config.toml
d_model = 160
n_head = 2
norm_place = "pre"
optimizer = "muon_variant"
decay_fraction = 0.854
train_tokens = 209300000
MLP neurons of a small language model. Each row is named by its layer, matrix (up: input weights) and neuron, and shows model dimensions 0-159. Each number is 128 + 24 x the weight over its row's rms, rounded and kept within 0 to 255. Numbers have three digits each.
Before each neuron's rows, "fires after" lists the tokens most often just before its 100 highest values on Wikipedia text that the model never trained on.

fires after: "ex", "suc", "pos", "re", "pro", "inv"
L8.up307:098080148106098167156140154121111143072102141150123178146091174167141160104131128128142169196147094091146101134120105120134176127132104153163120100092107129118165117159127106111163163110105134172099123115138119124138128107099126106131110133150099130128138088106115140115161152161147105136168102106109138127141133112114112129152145140123126110185101085153135141142140157105159106146115116145050150113142103126151144125121113142121147111093094113142148147140116111136125150151126132

fires after: "U", "W", "u", "K"
L8.up156:101117114132127112145171154136125108141145081134116110082147148132160114132133088097139165105138178143104146108085122170133124120130143114121141151120162145121152144118155106119111140146125135123126129191118155110118074122129132129102119139176163122169157140121103115125174166148106100103154086139128118111090080142127111135126148172146108109119076098167101166119109081140151110121164149132158164158114077166089139144093130122128104148125120137095132110108110125134118139163161113

fires after: "\n", "| ", "ity"
L3.up199:106139165098131127116133157115140106145144109123100145135121098117092150135118140151089127121138141131104115151153130141117166136107109143148121086115155172080121107132126148145094129158122192123132140150119113134119104134105136128103149108156116150106086176087118093117154096185114152120100148116127166113098150105121119147133142056155104113110154117130091155153108106119159090146169126120135171151117135079121154120138157107126117156061101146134131153112129177144110162158146135

fires after: "N", "^{", "n", "oper", "ot"
L8.up234:123107153117139106165105173107144161162141132084100160117113129136116103084171141104148135130095145165099138179099141095130107144130111179116121152136109054124125160147169112131103092109137141136099123126125104183105146129143088126091151135129157137119112128150119127111134118128080108165150147133123131113128125174129088144113132154074082139158074120143140141113138090069186153122141126113130142112143117111135126148157129133099131128152141141114116132150150105112142151118129153

fires after: "H", "og", "Pe", "aj", "Sh"
L8.up10:128112116147087107142132155121126067122128109119189134137146150107141125138164126094127123147154178166089135094137120131157126138097103150132158124127131162112161137126082126163088144113158126097075149195135113147130156124135136157125149156127132121096144154088086118123105138151097130085051123133114157124082178124162094119118154122120132127126097135153159111148103136145140129128129109142114126114124108138119118147122130105103142163139095107143095148150150138097115161123074119

fires after: "f", "n", "rec", "en", "c", "v"
L8.up97:091113148119115145134093132158150115117129063150106116127106130134152151075141129156126114146167139132104127118137132123137137123135105110174145168103101132180125144167167162116130096158110152100165129116091097127142110107192132068120117162112104123127167124103089118120158130154062133139154110127144105144146076148139116134105107147142114094124114146113178111163135130082137121155102148120155123132107138140157122120135083144113112115127124102156123179114129156156142126133094156

fires after: "f", "n", "F", "r", "s", "a"
L9.up288:112106150151120057142152132093138193135140110137142087138134136098108132099118130132120104114156072155113134117122118117126113159122095136073108198175142140137144139125173130127133143171150140141148124070091121130109132103122111126123086166136120074124119151141145139137124129165104116148137179086102113156143119130184123127149151131091113126120099180133122107149099136172128093086119111121140117149121142105143113116117135137108139136149167143171122123141106101134108125124115150

fires after: "Z", "al", "J", "ther", "Al", "j"
L8.up199:097141121178138124091108104150150136141143178140136078167185119103075149132109119189095130140137153139097148113126123086136143117109162143123141095134125137122146062126143143139128111142141146138103106161148074130121172136092128096141156111150132114126114154131161115137077099173123114130096176122094109151149155133129138098136114137196111121125091159137101127124104148158132156156129146111134138097120104132117139114147105150114144109132117118144130113078111143087114118154111126

fires after: "K", "Th", "D", "M", "V", "W"
L4.up271:076100143147160139141167121149169149120091124088105102113136074173149100114078108114153158105120132119128105117108115089118164126133164121139144128137094123130157139137112154154139168133132126177109133136146130130089148154106166083126144127125097093122141113111152139115138121142162116153127140120118104152155095129170170105106126145107123079087106123180089158108143079123128149134129134134140149141127103105164178135122136158119094096137113111136106149094130172145154124164129100

fires after: "U", "G", "ir ", "S", "of "
L8.up256:147125124131155138100081119121107125130127080128115142138162126141084144107087085121101131122126132069211111162111107170109136089093160135169147110157135154154126124149118113139136143132122178115154137115193097134145145150123146103121161087123095127148138083150139136140133166146153074095111109118157162106131160097097136141145155138161119130126167093108096093124113143119148101151113126132134110145098111129075120131121134104126147115134156158114110139143109140166130120122137137

fires after: "h", "t", "ex", "pl", "p", "ec"
L9.up199:101162122122152113105137154112134132122146091174118083100113114142143137140127131121139122103136113149105093127148142129123174143154086147080089130150153131141090137110099128129131120126090120072152150146149086109161104146158121099107131100120121125101115119097145137167145120099117129125141126129135104154093105100131125145140146091126135145095186162109187129163183098145140149101112111147160156156137118097082124147113110125117159107088176110184136139151138148121132138126187126

fires after: "f", "ec", "C", "c", "F", "str"
L8.up131:129142135121159145121134114115133142131133134128161085136100194143134093174118104157134086159124120160124091115152161104112144120134147128139105157111107179184145154133123136153089148097148142113140097164068089131111118133172126106161182148114138137168101124122083128114150120145126146123176122111093145113128092107104122108165099112131136095128119109138129127147125121146088108126138114107146087108087119131111123133156145107181076122125170109159147114087124127120125140168123118

fires after: "Un", "E", "M", "S", "the ", "a "
L5.up189:107139140112123105147112103128087079133081119125139104082121100144165122150090112164119175135099115106135146171138147112095116099114164145120132138118099082131146133123118131149132092173123128109114123122127134117120145158117101123128211104112130113109106146108098129116172138143121153120146116107158119085117162118166141134125180166128131144130127153162134112145117177120111092143141075158154091113123153147156140132162143117107079145132133157117142147144115158094188156119115135

fires after: "r", "ra", "tr", "g", "re", "G"
L8.up190:115065126150134133158163097088109153118096152135099076091117151124101093145131147158136100136150140188150072102129149096117144098118109097137089152181136168121123152106138116123100127083123116115119137107134138144122109116168098159164101157155146100148129147109128121137118141150127115157136107081115089115134132128097129104167130127129100110102141132182107125128115129171121169124159145133128152136097123135149099145118070171136159130148165108156110150144119139132114121113159126

fires after: "es", "the ", "ec", "jec", "The "
L4.up287:101151148114104121161076143092126154154115120144123091128121149138097057086105128110118170128113140109166119138119115146129134056117138144114136128140170148129131078121180123151149136134140143110149119148072079097112189142132114152165131139124111132127159143119065120125137140157136135143144161118132122101133129140092134110148128169127127131150130135145134094114128127117120074201094129141146129124113129114118120148106168127146103132125157143076180133109138153130128105128152126

fires after: "Can", "can", "- ", "p", "E", "W"
L3.up22:151141146150151092144147083104128160117094099131141143096084161146169091118144130099114129124144122124135149160146136181131112108153112142133094138132119103134140129186114102150112128125115147050130122144123135133100102133148122146115098113119141115067155095123095073130160092108163148105145114097166118111134159136129113108127146143113097152118136167116121156156141140133119119165125060141137141091176129115147094134151124149153118112134128148129116085150156117090152129167092136

fires after: "| ", "- ", ": ", ". "
L3.up192:122112149093134121130147115164170136127138160129129135097165130115075135091095127161109127120173110133108137143147132136154160116139139070136130164137095127163168108103107145116114099122074115113097149148130123154149132113112135153147124107106148110186143132119153127124138101132110109165108162139114138181163123139137143120102132142088164104124067125136101131144123153130140159105103104112116142124147099133109091119105212174144113094112120133154066161118142125097124119117118142

fires after: "M", "N ", "V", "J"
L5.up26:121124140130099075134159124127111160096162126147156154127128152135139159099099108172172168091055171117158122155184118136119145127106153120132145110116139131171126130139124135109173154141115114122069124099129131108083097118134135112128123146152150109109071158145128163119109137116118135127111103102144109153125132132132184102130127117150134155114147154119167120093130157131127138160116138122096099121122098093124111122149105113133117159146080144150106130148109181120100084101169113

fires after: "me", "y", "sp", "e", "p", "H"
L8.up278:108134117128087093099134086123154163109115127115122091140134139097091155132133099136034088140147121141119094133183124160156115140160132133139145117167149131176153122120102109158109116124149153160124148116114143138120133134128109115131135133107151119123166099135148142126102114126149147135107113185109121109104149112146111117127121114131121088095117205086142111105103106160166128135144121145098138152126128137117132131106196108119111137117131188111108133159147117084093156112156118

fires after: "\n", "| ", "193", "196", "199"
L10.up130:098138099117130160079109144126132082154128140132127133109104158100156125129143161148081144127158144132181077127155144090146151146173132128172088084156147170141177137116084132108143154130147104159139093117108087128103152157135151080115143118125144122107109120125169107131118116138156160132139114121115140132072177109089123170162165139111137144135152116094093130121113135146131145129143117122120122091090105090123104107139140127156151140141177120127099156136116111114106084128135130

fires after: "dep", "rel", "exp", "l", "inc", "fl"
L8.up112:137149155126158149166124139108140117150129139137120133129110115127160148157147109100122128166117097094142117145137167140113115137111099154122113108121097153062161151130163154139123162132147134100162097133082096110117158089136150101104146127125161124127130123073141124115147168174111131090125128077155101132158124118118076134109157141163107134149132113153133152119105104161160148118057136113155151121129135069120140125117133135091118077109121151095094141136093124112157108165114164

fires after: "T", "D", ". ", "G", ":"
L5.up303:086135128099118133156099117136137135107115151172128102123113141154144117155160148117154129099066091082100142163124143136194093126094123130136144108126122102147137161141158143139107097117112171129119116121129119164133114119129152118080140151132169137108145105125134150122180081116112119122145106136109075126147148087155154106111121119085131131106153125142117139091165108107149096158124155112137162133117124155093113139105166128157117086141155165141144126094086133076124132181111136

fires after: "dep", "inc", "c", "Inter", "con", "dif"
L10.up85:107097117124155134095155095090106110117139130163147115124118101116143110129110171141143158133096144119133145164110161170106088106127110093114133106160150144135139174155125170143124130078129115118117117148146104078149147171161098140076121142109137099082134113105172154138153102162122110141125087096124143151126133144152129135135141127108115122107110137135164141134131157138128144111158166103076160119144183082157178142117137151146091112121093107126155110128094101155106115159115153

fires after: "M", "eb", "B", "b", "C", "Cl"
L5.up290:116127164128112120161154137127189118131130108132121109127183143088133138174156136155113111144165161155158123156137136121107110117096118095112146126104096121160129109152095117119152142128135093117140112083138121096133166086059142127134093098129139089114125123115116147070137137135141144126148099132084159140175098130120108113099138164123078139097152179122139110127107131146095174168090120119148142097150120149108138145126131175117151123110180127114126106132105145127152133141088136

fires after: "M", "Wh", "the ", "F", "W", "S"
L5.up196:128149134164111123124104128152149141154098105110134098086172136148147149085109145105111140120114140097116150142111164123142150119112141146163106121154087138164142166127159147132094136132098173124138191157076133134105109138124118116131160087100123125074155147107171136151173142134146135108108141139107153120108126113104113147089081138126138113130082161131121154078123112102137080200140107145133102127125114103104179138170130130155097111156142118128091127118119141114115113122104130

fires after: "ar", "al", "et", "ac", "est", "it"
L8.up100:081111101139108142093096160098116134133148133174123140085126154145112112112165127125130122112093156154135118112107123105150140136172093137130154155127138124142164127158129118128136129159155091131109093158115115139118117165152134112121117099115143098131116103123130092114142110148089173119126150104077101080121109131162127118109140122168127150150121074125151121132119134153170154092133091145152167090123141166084122126085134120147140120153107133120199112135103142176177124102141173

fires after: "Ch", "z", "Char", "ic", "J", "Z"
L5.up93:144133140138165130115116105110161116111122130105098096114141120090142110141097136128151129101122165122153129102166145115104147144089102145176079101096078179125137087120129151124124086130079110153083130124117139114140105121100090145119156159144125142126121145156155125140117130097168145117145125083129167149186174137149161135137155111127117131119148160131133131110147112153136086099122124136138077109102154111106194135130155195137165124164113112139108098128131129126141122094147122

fires after: "V", "A", "v", "N ", "in ", ", "
L8.up189:120125134114115090122129134073153122118153165097130148112110134161121138138106118101137130108129118104196106144186153140155126102129108131129117111075111106143067125142146089119133142162150174105136144097158135099134127149144089132134132082162123149134159134145134142158161116146168124110135120132171164154120120094079125107117157132113116146109138156131140113117138128103201087208152167133140135109110111105102130127155112124071111125134117112127107127136117114148132132108093124

fires after: "T", "K", "t", "Sh", "og", "Ph"
L10.up22:125149125118110095119090094210157093124146135124114123105145156124145155180164126116144155090127158159083133119110087108083095153076122167140119148132109137163151083113135142159158126113119184110109109156112143143154102156125109147132101167128121088112135155116090116104149118153136144112142158121110144095139139125135091087126165128103121118132107138138101177105134156108177100144134116097147130131133159147092125116141115146140153096172146110113124146117128131112134101132095129

fires after: "to ", "N", "n", "was ", "t"
L9.up152:119087156129122178115154119093074102125104164140143135124115101140099140150153133124111123157112145118140144120100168138122136156148138148138136141112138104153120113128113144117139107143083159148117101117131093130079108125150116098116159141143157066120140095119109136164121140120160093174162125138144144124136165121112147162131120093085125139119150124155159169097165138159089085104114164111132120112177109163115104094116129108094131092154103153085135177100122102165165149133131117

fires after: "en", "n", "^{", "sk", "ow", "enn"
L9.up98:118098188120130116162131124097151121130165158125130163130122109162106146146147109153137158151172157121096123125139095146164078143187146153129130141090153084103132151113179126126116114123165113139120091094126152120127101133140153095077169103135149175136128124145125136145161180132089117114123086139103160140101131109107105108164144121089133116134113115161156121122155108167120071142119134151088131140115113139146115152119099111110110097129104148133140139080139132125103110138086143

fires after: ".", "an", "pro", "or", "p", "("
L9.up82:163130096132129127122108126101119141127136132144132130172123127102155099143131132136071119110125157146102140136118102154166152143134151173145086152125120083151140127102052131127121105115129108128103076134134107145105101163172112131143114142160090135122109118098070180105104141131180089154124164127115130136157119099130134129129141109161153161138144106094133121124126095121107147136124148073093165091126131156154098130146121104091143101144138124145175151133122136170134122164121177